config = dict(
    head_dim=64,
    hidden_act='squared_relu',
    norm='rmsnorm',
    rope_fraction=1.0,
    qk_norm=True,
    attn_scale=0.193,
    tie_word_embeddings=False,
    parallel_block=False,
    init_std_qkv=0.0245,
    init_std_down=0.0,
    beta2=0.99,
    weight_decay=0.21,
    lr_head=0.00353,
    warmup_steps=476,
    batch_tokens=32768,
)
MLP neurons of a small language model. Each row is named by its layer, matrix (down: output weights) and neuron, and shows model dimensions 330-425. Each number is 128 + 32 x the weight over its row's rms, rounded and kept within 0 to 255.
A block is one neuron, or neurons of one layer that tend to fire together. After each block is what it responds to, as a language model described it from the Wikipedia text at the highest values.

L6.down249 [126 124 116 101 114 119 120 158 119 175 117  85 103 153 127 104 107 122 113 144 168 182 148 136 138 171 118 167 121 139 197  73 107 140 164 121 101 101 127  83 171 172  51 175  97 193 138 206 153 129 125 128 104 159  80 158 153 203 154 146  76 112 133  34 117 183  57 180 126 104 164 157 153 105 116 128 101 120 160 111 163 108 109 165 145 136 136 147 152 106 125 151 132 161 189  92]
L6.down290 [ 86 112 122 191 141 129 152  35 139 125 189 122 124  94 152 158  48 162 123  85 135 126 100 136 103 123 165  98 104  59 121 163 147 166 145 173  68 124 110 102 150 143 150 122 108 139 161 109  78 178 106 139  98 129 108 101 127 135 114 151 107 116 133  92  82 173 177  91 154 111 107 102  92 176 127 140 126  87 160 102 138 112 111 155 174 136 136 183  93 150 218  72 123 145 168 126]
L6.down501 [ 54 115 127 134 115 109 187  36  74  46 138  99 149 143 118 161 157 162 215  99 123 151 102 135  92 148 150 125 131  87 100  91 146 169 150  83 116 114  88  93 177 136 131 148 153  64 104  90  77 136 159 156 104 136 146 129 136 108 150 125 161 132 157  98 125 140 102 113  89 119  84 116 130 114  95 112 119 122 142  81 177  82 110 143  72  93 123 142 132 173 101 115 149 136 126  87]
L6.down1010 [131 139 143 131 145 122 129 143 187  94 139 110 148 173  54 148 129 145  82 167  91  55 151 144  92 139 157 129 106 135  94 147  95 170 162 138  84 133 161 176 113 162 137  83 148 126  82 159  82 163 116  98 155 111 144 208 120  99 134 143  65  75 121 122 145  84 159 130 175 124 183 115 138 137 139 120 117 120  93 124 178 124  67 106 104 125 164 158  37  83 125 110 103 155 181 175]
L6.down1619 [149 131 126  97 105 101 101 112 128 117 107 151 166 133  70 125 105 162 104 147 109  83 122 149 115 132  94 101  80 130 145 125 120 199 114 130 145 107 125  72 129 102 111 159 123 114  88 129  80 137 119 151 147 117 130 121 132 115 147 136 136 122  96 119 201  90 128 173 182 147 135  91 133 104 162 161  84 115 167 152 104 132 108 124 181 123 104  98  61 132 102 153  96  98 155 102]
L6.down1670 [137 173 128 158 142  98 137  62 223  76 150  36 123 137 118 148 126  96 110 128 123  68 131 114 100 118 184  64  81  70 114 131 105  97  83 100  91 155 166 142 140  89 135 147 118 147 124 128 134 144 148 130  74 167 140 141 190 129 159  83 137  79 105 104 146 107 121  71  63  52  71 128 140 136 110 186 149  84 137 154 144 131 112 138 170 183 135 150 109  82 122 146 170 128 116  92]
L6.down1704 [ 98 106 125  89 146 131 139  79 100 194 142 145 152 111 149 102 140  87 128 133 181 152 137 107 133 110 135  88 142 133 110 112 132 177 118 120 139  88 116 173  94 106  83  93 147 106 138 147  85 155  59 124 141 182 107 155 136 123 147 148 144 146 138  70 124 109 133  87 185 150 171 112 129  98 112 182 144 160 165 124 116 134  81 112 143 213  85 168 103 162 116 109 152 185 127 146]
L6.down1738 [ 95 127  86 152 125 147 109 152 165 148 105 100 147 159  99 115 212  91  98 169 104 205 124 184 179 112 136 149  99 153 105  55 174 102 148 179  98 170  88 144 145 104 121 159 130 144 142 132 147  89  76 114 173 102 101 138 136  96  77 111 125 185 125 127 159  86 164 108 111  83  31 168 143  91 170 133 116 172 118 118 126 133 113 140  89  77 139 133 100  73  97 107 150 121 117 103]
Responds to: Phrase-closing word pieces. Final word pieces or closing marks that complete a multi-word name or term, e.g. Visual E-ffects, Physic-s, goaltend-ing, closing ) after years.

L2.down1695 [159 114 157 192 119  95  67  96  47 144 174 223 161 131 145  47  81 110 118 153 127 133 118  76 130 171 166 119 112 193 157  79 120 178 162  68  58 130 139 160 136 117 196 174 147 179 140 150  70 121 170 127 128 142  84 156  67 128 114 200 144 105 143 133 100 164 156 212 159 151  77 101 133 178  81 148 109 110 155 134 171 165  83 115  96 126  95 147  88 149 108 195  99 223 159 113]
Responds to: Closing parentheses and quotes. Closing parenthesis tokens ending parenthetical asides, often fused with a comma or period, e.g. "name)," "irideus)" "1922)"; also opening quotes after "described as" or "as".

L2.down1329 [128 109  82 121 144 140 170 135 117 120  91 127 127 141 175 139 132 135 190  88 134 124 169 111 100 130 154  65  81 112 163 159 131  67  98 103 105  99 138 150 119 107 102 151 149 157  89 151 172 133  75 155  82 100 143 107 148 195 131  67 114 152 104 189 177 112 157 154 117 140  92  83 168  70 177 137 145  69 121 166  68 132 114 124 163  85 124  97 107 122 116 123 202 135 103 133]
Responds to: Destination prepositions after verbs. Mainly "to" and "for" right after movement or transfer verbs in biographies, such as returning to, left Nigeria for, joined on loan for.

L4.down394 [159 100 115 143  68 106  95  98 191 137  84 126 107  99  74 142 131 139  62 164 112 130 138 104 159 127  64  96 145 139  79 127 197  81 236 158 101 102  78 141 154 148 169 109 149 139 130 143 175 145 100 106 152 153 167 165 117 132 108 156 116 171 113 165 105 169  93 132 183 150 117 135 181 198 182 109  89 123 130 117 119 120 115 101 176 155 142 132 170 155  86 110 115 146 146  87]
L4.down466 [124 130 115  74 129 133 118 117 150 128  85  97 177 156 106 172 142  76 151 145 143 118 107 108 119 138 108 194 116 130 158 192  94 124 100  74 178 159  89 114 108 137  94 109 153 144 110  88 120 174  92 140 130 165 195 115 147 159 106  94 104 166  63 174 118 103 119 109 155 169 111  50 155 106 109 144 143 105  86 112 158  79  95 141 175 139 149 206 168 130 134 146 140 143 100 161]
L4.down549 [134 152 129  95 144 139  80 121 155 126 113 105 133 147  86 161 141 110 106 118 155 131 198  96 113  90  90  93 157  67 141 160 140 138 159 134 110 169 116 150 111 131 193 164 164 112 116  93  41 130 127  15 121 104 151 105 114 157 149 107 140  75 124 105 144 162 124  98 134  60 128  78 121 134 143 165 179 115  88 118 118 121 147 133 185 113 167 188  56 168 122 172 146 107 122 143]
L4.down622 [186 163 134 138 113 118 116 148 196 173 121 107 162  75  99 115 102 146 104 151 126 110 156 116 174 151  93 137 152  71 107  96 147 106 108  86 117 125 106 103 138 166 172 145 112 124 144 120 125 145 140 104 151 151 101 204 130  94 134 109 110 104  71  95 165  77 131  98 153  88 166 141 226 165 128 180  93 136  83 200 173 178 149 117  66 156 108 157  84 100 131 140 157 128 115 119]
L4.down625 [197 159 121 182 103 103  95 185 141 142 129 173 114 113 160 120 119 165 152 138  91 117 158 140  62 127 109 116 126 107 161 188 108 149  76 171 104  86  49 122 140 144 136 135 109 180 157  88 140 107 134 117 152 128 129 112 137 182 117 129 116  97  75 139 149 146 144 109 132 126 182 104 172 152 129 156 115 152 169 109 132 106 132 130 117 100  67 139 117 114 131 114 165 105 157 140]
L4.down665 [143  84 188 157 132 110 114 114 136 136 155 165 138 137  71 150 156 117 123 128 131 121 101 118  79  88 113 104 145  86 123 130 181 158 138 159  38 179  99 126 103 144 166 138 118 137 203 117  95 137 173 153 110 109 106 121 130 125 199  90 134  61  50  89 196 119 126 111 167 166 132 142 144 128  87 146  90 111 101 119 127 156 124  79 144 147 129 108 110 103  58 107 164 112 159  89]
L4.down693 [119 116 182 153  97  90 117 119 102 126  58 175 144 152  87 162 135  68  93 104 125 162 162 177 102 147  56 108 150 139 173 128 139 127 143 147  96 128 125 109  96 200 163 127 155 148 163 118 119 166 123 129 110 144 165 191 119 160 152 159 171 152  95 106 134 117  29  89 131  70 158 122 100 192 124  92  97  72  95 123 129 172 140 184 118  86  90 115 127 110 119 112 197 165 112 154]
L4.down1375 [141 118 172 172 133  46 124 186 159 160 110 183 136 122  85 105 146  86 114 129  64 176 174 131 150 107 129  86  94 115 159 142  72 112  86 181 138  81 141 130 136 179 141 143 143 165 171 152 118 127  80  86 138 125 142  84 121 112 130 154 145 174  75  40 122 137 133 104 186 122  77 180 122 123 115 177 137  71 146 136 125 132  82 149 104 199 103 145 156  85 116  78 138 155 142 170]
Responds to: Multi-word name endings. Final token or word piece that completes a multi-word proper name or date, such as Middle East, American Medical Association, May 2, New York.

L6.down126 [142 142  87 186  85  75  92 131 108 156 117 167 110 110 156 130 121  84 146 207  87 158 174 142  79 166  82  96 136 153 130 116 139 155 112 134 141 169 133 131 128 148 189 107 124 200 122  76 118  99  57 100 137 132 139 164 102 160 147  79 131 107 101  84 127 129 133 132 147 132 152 189  79 144  94 123 102  87 173  65 189 158  86 106 133 146 178 166 143  75  96 177 157 119 121 161]
L6.down301 [117 119 149 106  88 148 102 111 132 130 171 139  59 137 158 135 144 123 120 185 105 147 118 110  98 147 185 187 145 151 168  83 158 114  89  93  85 145 148  84 122 132 101 111  84 146 158  85 142 125 110 149 127 167 174 121 135  90  98 121 123 137 110 145  97 154 155 115 134 131 136 162 122 175  76 165 155 133 116 138 166 130 130 107 107  84 144  91 168  88 120 128 105 140 128 154]
L6.down388 [149 131  59 142 108 125 143 133  98 146 104 161 156 110 162 140 157 148 130 122 111 158 179 110 132 136 125 147 127  58  67  65 101 122 185 154 119 140  92 176 133  68  72 132 165 111 187  98 125 149 166  95  85 172 137 174 102 115 135 102 102  89 187  76 149 121 196 122 154 104 187  86  90 116 105 142  93 103 189 106 117  87  79 115 112 113  85 175 115  88 131 101 145  71 178  99]
L6.down463 [107 137 124 153 146 134  77 183 177 100 116 156  79 146 138 117 176 112 170 156 151 111 138 147 104 136  53  87 123 158 104 131 159 130 139  99  94 117 190 196 146  93 150 124 146 146 141 154 101 135 193 116 104 163 118 131 104 192 141 118 122  71 136  53 119 115 171  62 166  86 158 162  99 148 172 181 141  66 128  77 148 117 100  72  59 126 148 122  39 100 155 136 132  98 157  95]
L6.down938 [135  76 178 163  86 116 107 110 177 126 140 154 103 200 118  86 119  81 105 158 154 156 147 115 152 136 166  66 179 172  94  60 131 194 102 122  96 130 192 130 118 159 178 130  94 112  96 148  73 165  97 170 168 101 124  79 113  99 126 141 117  87 118  90 134  89 169 144 149  89  60 155 154 118 121 136 157 126 182 154 133 143 110  70 110 150 124 141  77 110 162  96 161 124 129 123]
L6.down1086 [ 66  49 108 133 154 128 113 129 117 121 163  85 127  99 136 115 118 150 164  60  69 162 172 160 125 119 130 127 121 141  78 148 100 122 164  96  75 111 106  72 122 125 108 129 114 174 145 101 115 149  98  85 145 158  94 119 106 138 167  92 132 184  76 151  92 121 151 167 189 147  99  75 120 192 120 118 152  94 151  81 161 191 157  74 161 100 114 201  95 177 155 138 156 128 137 186]
L6.down1178 [233 129 133 106  96 136 125 153 112 144 162 162  95 125 143 148 150  97 173 121 109 229 131 124 107 116 143 187 142  88 140  92 124 142 112  84 120  70 146 146 137 114 111 175 124 153  86 143 116 129  69 166 105 166 149  96 133 192 104 100 112 147  97 110 109 180 149 118 101 124  88 162 163 124 105 144 140 124 159  95 151 109  99 124 132 134 103 163 118 157 134 127 115 135 158  68]
L6.down1606 [120 103 156 221 142 160 141 163 112 121 156 118 137 147  93 102 114 121  86 128 120 131  66 110 135 133  99 128 151 113 138 156 144 103 109  97 108 143 153 164  96 178 132 109 127  89 127 109 138 136 101 129 126 132 132 148  94 108 188 106  71 139 105 111  78  98 112 138 107  99 155 150 117  95 152  90 140 149  51 152 122 144 146 113 136 145  98 135 163 193 154 128 126 111  82 111]
Responds to: Word endings inside proper names. Final word pieces that complete a word within a multi-word proper name of an institution, event or work, such as Conserv-ation, Rese-arch, Court-house.

L2.down1166 [113  86 111 102 201 187  59 132 125  93 132 176  97 117 112 123 123 102  97 142 136 106 136 119  93  99 120 124 163 143 143 164 203 160 107 185 123 137 110 163 107  98 144 126 131 125 178 109  85 136 131  83 170 106 129 166 162 134 173 124 135 113 200 172  81 172 160 109  78 115  63 106 118 121 189 155 115  87  99  77 149 111  84 180 181  75  92 132  77 127 144  93 138 128 138 126]
Responds to: New and apostrophe-s. Fires on "New"/"new", including split "Ne|w", in place names (New York, New Zealand) and "News"; also possessive apostrophes before s (Nelson's, Paulie's).

L4.down83 [184 139 176 136  89 221 154 115 172 117 133 131 189 154 146 148 125 130  94  73 124 140 134 128 138 144 110 125 145 139 127  81 173 113  87 175  89 147 125  90 119 175 150 212 132  32 151 166 148 133 158 111 137 116 121 108 130  51 127  77 121 111  86 139 137 144 172 145 145 143 125 163 180  88 178  98 136 133 113 138 160 100 168 149 116 116 150 186  97  57 155 119 113 111  99 159]
L4.down952 [145 145 155 173 133 100 151 105 154  90 133 172 104 134 137 102 168 176 139  73 176 131 136 158 104 132 153 129 116 126 115 155 133 177 140  86 159 106 112  72 178 129 165 168 105 122 138 108  79 167 128 163  43 103  93 110 115 126  83 118  98 125 158  94 152  50 131 121  71  98  48  80 104 158 144 133 160  98  83  88 129 111 126 171 102 104 111 100 124 112 153 129 148  99 186 183]
L4.down1041 [163 144 169 130  81 129 112 160 128 181 187 121 151 176 147 120 132 110  96 122 145 133 118 113 122 118 157 149 145 224 141 138 121 133 133 203  56  92 125 146 120 154 106  99 168 124  88 144 140  95 104 119 117 161 185 135 127  98 139  81 199 182  68 115 147 225  94 122 128 203 146 117 146 132 139 126 133 172 105 142 101 127 148 104 178 164 145 102 161 130 141 137 128 119 117 119]
L4.down1064 [153 183 143 107 125 149 131  42 148 103 123 130 199 137 117 145  96 100  83 105 142 143 141  86 124 135 126  88 167 131 173 142 132 170  91 121 159 130 159 163 142 127 145 140 138 116 100 130  97 142  95 121 154 161  99 115  98 109 148 140 108 168 128 126 111 106 122 143 130 120 142  84 149 113 128 138 100 189  99 110 169 120 105 156 155 151  77  40 135 124 120 182 152 138 167 132]
L4.down1371 [150  86 112 163 102  68 158 125 112 105 154 187 113 152 115 191 110 150 203 112 157  95 107 139 118  92  73 136 129 119  88 105  68 136 128 114  78 146 115 145 120 167 112  90 141 167 100  86 106 135 113 101 132 130 138 149  79 189 120  89  87 116  74 155 150 183 145 132 177  96 128 224 106  94 136 171 122 125 109 140 123 138 163 207 118 128 157 103 160 113 145 127 170  65  98 118]
L4.down1623 [108  95 146 156 159 125 107 172  51 141 122 143 138 147  75 115 174 172 142 127 118 120 122 185 149 136 138 106 137 170  80 125 111 144  40 156  90 178 114 149 135 119  97 133 147 145 173  71 147 103 144 159 112 128  41 111 130 110  94 174 123 169 115 200 110  69 130 108 120  87 187 129 128 126 127  97 135 146 100 166 152 152 135 174 129  82 140  94 182 125 170 115 156 181 102 135]
L4.down1666 [138  90 129 134  97 170 144 134 163 147  78 195  85 110 103 109 102  92 162 173 106 104 125 123 117 142 110  95 155 177 110 101  78 181 103 188 122 117 107 175 128  93 119 122 142 157 132 134 160 155 156 113 118 117 114 149 124  85  54 115 145 113 111 178 173 182 125 119 214 125  92  54 191 110 132 172  25 131 148  81 141 131 156 162 133  76 118 105 147 168 154  90 157 163 147 100]
L4.down1690 [133 168 145 133 166 102 138 163 187 129 102 161 101 102 149 138  84 119 183 139 117 161 127  84 139 152 125 125 129 137 116 175  99 162 118 181 155  93 159 125 136 109 140  94 144  87 141 173 128 169 134 119 113 150 154  86 141 116 107 127 181 136 150 143 134 101 115  87 146 127 120  67 168 146 125 163 116  77  91 133 160 153 129 138 142 128 169 135 101  51 126  56  92 152 131 107]
Responds to: Start of place names. First word piece of a state, country or region name after "County,", "in", "of" or a compass word, such as Ar(kansas), G(eorgia), U(ganda), south(ern).

L2.down418 [170 111 126  32 153 123  68 114 133 131 132  61 142  99 185 115  96 155  95 106 128 103 164  82 119 115 134 167 173  70 113 124 108 152 110 129 122 117 131 151  62  61  82  75 122 181 139 117 177 118 159 160 134 120  91 130 108 163 159 124 171  84 154  98  99 165 168 161 161 158 105 130  76 121 120 104 138 119  99  80 202 123  97 188  89  80 117  35 174  83 142 174 126  90 151 126]
Responds to: Word-final suffix pieces. Final subword pieces that complete a split word, such as "ign" in Design, "ity" in diversity, "ence", "ment", "ion", common in headings and tables.

L4.down279 [ 95 123  78  89  99  86 166 166 122 181 133 102 160 115 122 138 145 115 149 138 134 109  68 110 122 121  63  87 135 162 171 129 103 129  99 137 111 138  92 138 224 154 124 131 134  86 160 124 129 131 176 144 123 180 145 125 225 137  97 137 163 136 174 139  78 186 125 108 136  90 108 150 133 202 122 116 140 161 122 198 142  87 167 109 121 124 109 114 104 169 142 108 135 171  58 150]
L4.down330 [108  86 154 138 115 102 157 148 124 152 140  99 112 145  97 101  91 166 140 159 113 135  95  98 161 111 179 171 109  98 101  57 129 187  96  80 113 153 203 209 128 117 148  47 161 101 127  60 130 106 108 119 117 134 123 138 134  89 121 118  87 109 115 118 113 145 208 165 125 122 167 138 165 148 161 103 170 170  65 147 181 165  47 146 135  71 126 105 170 169 115 122 165 120 155 149]
L4.down671 [149 105  94 120 103  81 180 122 144 183 141  78 141 149 203 108 104  62  75  70 141 166 183 112 185 155 200 149 125 133 143 137 109 104 118 150 104 127  66 145 110 171 135 112 102 166  78 185 166  90 155 150 163 147  71 130  74 148 104  88 152 141  78 113 185  86 158 119 149 106 123 108 154 137 106 114 132 103 121 125 115 139 126 112 118 134 133  82 187 104  97 100 113 144 119 136]
L4.down776 [189  86 107 185 172 143 124 167 102  68 137 129 159 109  88  98 138 116 115 143 104 190 208 172 140 148 151 188 138 119 142 105  69 105 158 150 115  58  71 107 131  83 119 161 166  90 196 164  89 129 115 130 124 107 178 161 130 122 169 124 159 109 101 109  93 113 126 104 153 116 139  79 151 209  91 176 156 120 162 138 150 158 123 139 144 147  83  84 128 158  74 146 110 143 206 122]
L4.down972 [116 133 117 175 110 168 119 136 117 112 107 100 140 197 146 121 145  94 113  89 150 147 138 142 162 145  74 129 115  90 188 166 158 101 145 123 103 102 113  99  98 109 137 185 167 143 154  64 128  84 124 134 143  91 143 114 128 105 130 157  74 113 114 130 122 144 156 146  79  96 122 152 184 213 147  82 175 141  96 116 173 111 103 151  95 157 138 199 174 116 162 177 108 150 134 102]
L4.down1109 [149 142 139 154 108 155 136 168 136 106 102 140 144  67 111 119 126 107 121 135 195 202 149 142 105 141 104 193  73 124 110 131 112  91 178 159  94 109 115 127 158 101 144 160  80 188 110 171 108  78  53 105  74 124 122 117 125 147 163 101  67 113 124 103 105  94 128 125  76 121 121 157 157 133 140 119 143 159 119 133 111 173 111 135 177 126  98 115 116  58  85 115 152 242 187 119]
L4.down1494 [175 112 146 109  43  97 101 177 113  76 153  78 201  94 146  83 117 121  91 115 125 130  81  85 117 129 168 164 138 131 134 117 165 195 164 101 113  86 135 127 152 111 134 117 110 146  86 155 130 147 168 175 107 159  63 102  77 110 141 152 163 105 124 188 196 114 188 147 150 104 193  79 127 102 141 134 110 134 144 135  95 159 190  79 168  62 120 159 132 154 135  64 134 123 132  93]
L4.down1500 [113 127 214 161  77 143  79 109  80 110 127 117 132 108 107 148  89  97  89  93 168 153 196 118 109 138 184 177 132  78 165 116 114 144 137 164 128  89 133 160  97 121 156  81 150 152 133 174 126  99 143 110 107 142 141 106  59 175  73 120 121 120  99 107 135 103 125 129 143  90 150 150 133 117 155 169  95 166 146  74 130 159 116 122 114 152 143 115 154 156 126  64  87 148 154  83]
Responds to: Pre-verb infinitive "to". Infinitive "to" after verbs or adjectives such as able to, designed to, attempted to, plus modals and word-completing pieces (the-y, shoul-d, cann-ot) before a verb.

L4.down9 [163 112 104  77  60 105 123  64  93 140  80 115 141 120 118 153  74 136 106 158 120 122 180 110 112 180  97 151 151 107 139  73 110 113 117  81 132 176 133 128  82 125 138 120 145  97 140 106 143 143 140 150 102 127 107 144 136 120 129 111 145 110 154 213  93 153 174 164 127 132 174 120 164 153  79 166 109 119 118  68 143 138  43 141 148 116 148 134 194 194 143 164 115 151 172 201]
L4.down192 [132 133 108 152 115 153  66 137 139  69 131 176  90 165 133 121 172 136  80 113 183  98 138 121 108 131 138 159 135 116 104 154  54 132  89 162 118 154 164  50 151 140 143  82 139  91 106 155 148 122 160  92 102  93  80 117  84 126 188  53 113 104 139 107 115 174  67 138 167 157  98 119 196 210 155 140 129 171 106 122 171 144  92 141 116  88 138 102 113 115 122  75 161 138 124 148]
L4.down240 [127 135 178 152 107 130 144  90 145  73 185 164 106  95 108 144 116 101 139 174 126 153 132 160 137 197 143  92 143 113 158 139 132 157 137 144 125 115 111 120 123 148 143 140 117 125  73  68 162 100 148 115 111 151 142  62 125 201  42 134  76  68 171  92  78 176 121 163 138 158 130 181 122 105  92 190 101  47 113 116 112 110 122 133 112 113  57 139  89 115 107  46  56 125  92  95]
L4.down264 [174 112  73 144 169 132 143 149 160  67 103  79 178 122 128 130 126  97 168 143 117  87 113 141  69 148 115 147 140  80 158 101  89  94 172 102 152  87 102 144 158 115 139 132 131 112 130 129 184 143 199 132  83 104 122 166 113 128 156 126 167  88  73 150  77 142 161 112 199 130 147 113 150 138  58 111  81 177 116 122 139 139 106 144  98 115 127  89 154 238 151 120 151 139 106 178]
L4.down932 [128 116 119 148 116 166 151 150 133  58 163  77  84 197 155 113 126  95 228 125  87 171 118 112 172 144 109 189  99 107  65 151 162 112 186 129 149 162 142 218 147 117 159  56 155 180 148 171 112 127 168  97 176 108 121 167  99 108 159 133 135 132  93 162 111 155 140 146 118 138 136 125 163 152 160 102 148 125  79 171 104 172 114 183 178 132 117 107 138  66 154  36  58 126 140 172]
L4.down1189 [ 81 134  92 136  95  96 142 160 129  78  82 150 112 158 180 128  78 123 132 133 141 135 203 108 137 110 171 117  93 155 148 110  39 105 138  78  93 189 128 148 118 156 101 153 192 134  92 103 139 128 162 117 138 152 137 202 129 154 128 162 100 109  92 196 155  75  91 137 156 141 131 129 183 110  84 128 125 116 129  94 123  72 145 173 119 162 131 171 132 173 167 136 137  71  89 186]
L4.down1522 [161 136 122 162 115 107 125  99 153 157 114 163  94 112 227 148 108 148  88 170 154  97 138 191 151 120 126   6 104 112 178  99 110 111 149 112  90 130 114  55 183  77 125 172 115 165 111 178 169  81 121 144 174 162 152 132 137 122 126 100 102 156 101 155 138 114  76 176  92  76  87  70 119  80  80  89  63  96 133 183 105 193 119 151 129  99 168 113 154 142 121 163 137 168 109 160]
L4.down1704 [ 82 126 106 187 121 139  86 146 139  65 100 178 147  74 116  97  95 146 100 126 156 110  87 120 112 142 104 131  81  85 163 141 147 133 136 115  69  88 112 172 110 104 132 188 172 107  93 165 110  93 154 144 147 163 115 157 115 157 127 117  95 167 207 168  89 158 141 164 112 144 148 152 148 127 127 139 101 191 122 118  87  85  99 109 171  86 137 122 163 135 152 190 162 166 153  86]
Responds to: Closing parenthesis after years. Closing parentheses ending a bracketed year or date, as in Vengeance (2011), Population (2023), Chart (2019); also mid-word pieces like la-un-ched, con-d-itions.